{"d_model": 192, "bias": "all", "init_std_qkv": 0.0242, "init_std_o": 0.0, "grad_clip": 1.0, "final_lr_fraction": 0.0, "train_tokens": 498100000}
MLP neurons of a small language model. Each row is named by its layer, matrix (up: input weights) and neuron, and shows model dimensions 64-191. Each number is 50 + 10 x the weight over its row's rms, rounded and kept within 0 to 99.
After each neuron's rows, "fires in" lists the words (lower case) most often at its 100 highest values on Wikipedia text that the model never trained on.

L3.up737:56 50 34 50 60 56 55 47 44 58 42 79 53 58 65 47 59 49 47 32 44 42 50 54 35 46 60 48 48 51 51 32 34 43 62 76 67 56 45 50 38 53 38 52 63 62 52 42 32 59 51 60 40 52 50 55 48 52 56 59 42 37 42 35 52 60 46 48 44 47 52 36 55 38 45 63 46 68 55 41 55 59 50 51 60 51 77 49 31 58 36 47 52 54 40 57 61 60 59 55 42 47 78 35 41 54 64 59 50 39 61 48 61 54 64 48 52 42 53 27 53 53 69 53 55 46 55 64
fires in: "its", "former", "foster", "full"

L11.up361:42 40 43 52 51 49 54 49 37 45 48 44 37 39 59 44 48 35 47 45 50 31 37 59 53 61 56 38 50 44 57 46 54 44 61 52 46 39 51 45 56 47 54 30 49 51 52 51 49 38 46 63 41 46 50 73 38 63 29 47 52 52 52 40 55 61 73 71 49 62 51 67 64 37 56 43 53 63 41 58 43 71 42 52 73 45 61 57 35 67 46 47 63 36 54 41 50 65 54 53 38 49 61 48 42 47 68 60 54 39 43 28 59 54 58 52 49 33 36 48 49 45 51 48 63 52 54 29
fires in: "was", "had", "sent", "remained", "particular", "part"

L7.up129:43 51 71 31 50 55 44 34 42 42 33 80 71 49 48 40 60 53 63 59 45 45 55 46 55 63 52 51 55 47 56 58 49 42 46 67 50 45 41 39 64 44 38 50 53 50 40 46 43 57 40 52 46 46 42 48 55 81 42 46 35 58 46 41 31 42 43 50 49 56 21 47 31 41 60 46 57 43 70 69 50 45 38 23 51 60 38 59 39 51 58 55 56 48 46 51 45 36 44 28 59 40 48 52 65 38 49 51 53 43 42 49 48 57 66 66 52 51 64 52 39 36 64 52 52 52 60 44
fires in: "no", "him", "2013", "13", "himself", "2014"

L3.up237:45 37 45 33 42 57 53 57 36 39 47 27 49 46 58 41 48 50 58 38 44 37 53 57 26 48 41 51 52 48 28 53 61 60 56 53 61 49 53 59 50 77 39 67 68 54 37 48 57 52 37 51 41 50 57 52 47 53 57 47 50 49 59 21 45 65 46 53 44 48 47 59 27 37 41 17 47 66 56 55 48 48 40 52 54 50 43 56 50 55 62 66 49 69 63 46 55 50 59 70 40 67 51 27 48 57 51 48 45 61 49 69 53 30 52 51 42 61 53 71 43 41 61 51 49 48 46 44
fires in: "to", "on", "continued", "helped", "worked", "not"

L2.up137:39 41 41 46 61 48 36 72 37 52 64 40 49 65 59 46 54 68 49 42 76 68 54 41 40 48 39 45 49 60 47 71 48 57 59 61 60 52 34 48 26 29 52 47 72 35 44 42 43 52 44 44 48 47 60 48 23 57 40 42 57 56 46 48 48 49 40 63 47 63 37 69 55 48 49 38 60 52 38 48 33 30 60 47 41 48 56 55 44 42 48 43 42 50 65 59 45 44 57 37 36 58 67 55 65 37 59 46 62 41 48 47 44 63 55 56 48 46 66 51 64 56 48 57 62 57 76 65
fires in: "game", "games", "play", "martial", "playoff", "olympic"

L7.up597:62 56 59 46 35 62 33 63 35 51 39 36 58 45 59 41 58 53 68 54 59 45 52 42 53 59 48 51 40 60 62 76 65 44 50 50 52 53 51 36 66 49 55 46 62 57 45 50 41 45 47 41 60 67 44 55 59 66 45 47 58 54 45 45 64 59 29 46 35 36 63 32 41 46 49 38 47 54 61 44 67 73 50 48 52 60 41 46 33 48 36 65 59 46 55 39 61 44 57 52 41 47 58 34 60 43 61 40 51 38 46 54 67 65 49 53 35 58 64 60 51 49 59 57 30 66 55 62
fires in: "actress", "producer", "musician", "artist", "singer", "actor"

L3.up141:48 47 48 53 45 49 39 51 46 39 57 38 50 57 52 57 37 52 34 51 28 61 51 61 46 56 65 58 69 45 63 64 72 32 53 55 36 47 55 47 34 58 47 45 55 44 46 42 45 46 42 62 59 41 42 64 37 27 48 46 43 37 70 49 50 42 40 54 49 69 56 47 46 57 44 58 53 46 60 48 62 47 29 51 52 46 53 55 55 62 55 50 50 60 49 56 42 58 69 37 25 49 26 51 44 59 65 51 55 50 68 69 43 51 55 49 49 63 41 44 43 48 58 45 51 43 55 55
fires in: "after", "before", "elevation", "during"

L10.up498:53 52 40 40 46 45 46 47 49 61 45 56 52 51 43 69 52 51 49 48 44 43 43 58 64 36 66 40 66 56 55 41 54 70 19 53 41 77 67 63 65 43 42 59 51 65 52 68 61 38 57 46 64 47 56 42 40 56 55 41 56 51 51 55 47 50 45 45 42 57 66 56 40 54 36 45 53 35 44 57 70 53 51 51 56 43 30 50 47 46 47 53 46 68 49 55 49 35 39 37 34 40 71 45 64 45 61 66 49 74 37 61 60 48 51 49 72 38 29 40 45 45 53 48 30 44 64 61
fires in: "grumman", "guerchais", "roche", "gladstone", "torbert", "takeover"

L2.up375:38 51 52 52 37 32 41 66 51 67 48 53 53 41 44 47 73 45 55 51 50 34 45 34 66 56 64 45 48 50 54 42 48 44 58 74 55 60 47 33 70 54 39 55 42 61 40 50 56 36 57 37 46 39 59 56 59 49 34 55 47 55 51 51 60 53 46 54 62 67 55 61 37 53 40 21 52 47 64 41 65 51 22 60 57 59 38 39 43 39 40 48 45 47 48 45 46 38 38 65 57 27 61 41 41 61 51 53 43 53 88 54 49 65 40 46 63 41 44 45 37 46 51 50 46 44 64 55
fires in: "time", "period", "position", "ministry", "stated", "history"

L3.up301:60 45 49 31 42 53 58 42 51 33 56 43 48 50 54 37 53 36 53 43 51 44 50 36 40 56 62 52 64 59 51 48 60 56 42 74 51 47 51 50 66 24 38 54 47 32 53 61 82 48 33 41 55 50 55 48 49 55 34 54 49 33 70 38 53 63 50 56 45 42 53 52 48 26 51 38 58 41 53 59 53 41 43 39 62 53 35 58 41 38 50 56 66 47 42 58 42 42 62 51 68 31 44 48 54 49 60 57 41 61 71 65 55 45 43 61 64 44 54 58 63 45 57 59 62 32 39 62
fires in: "it", "this", "that", "what"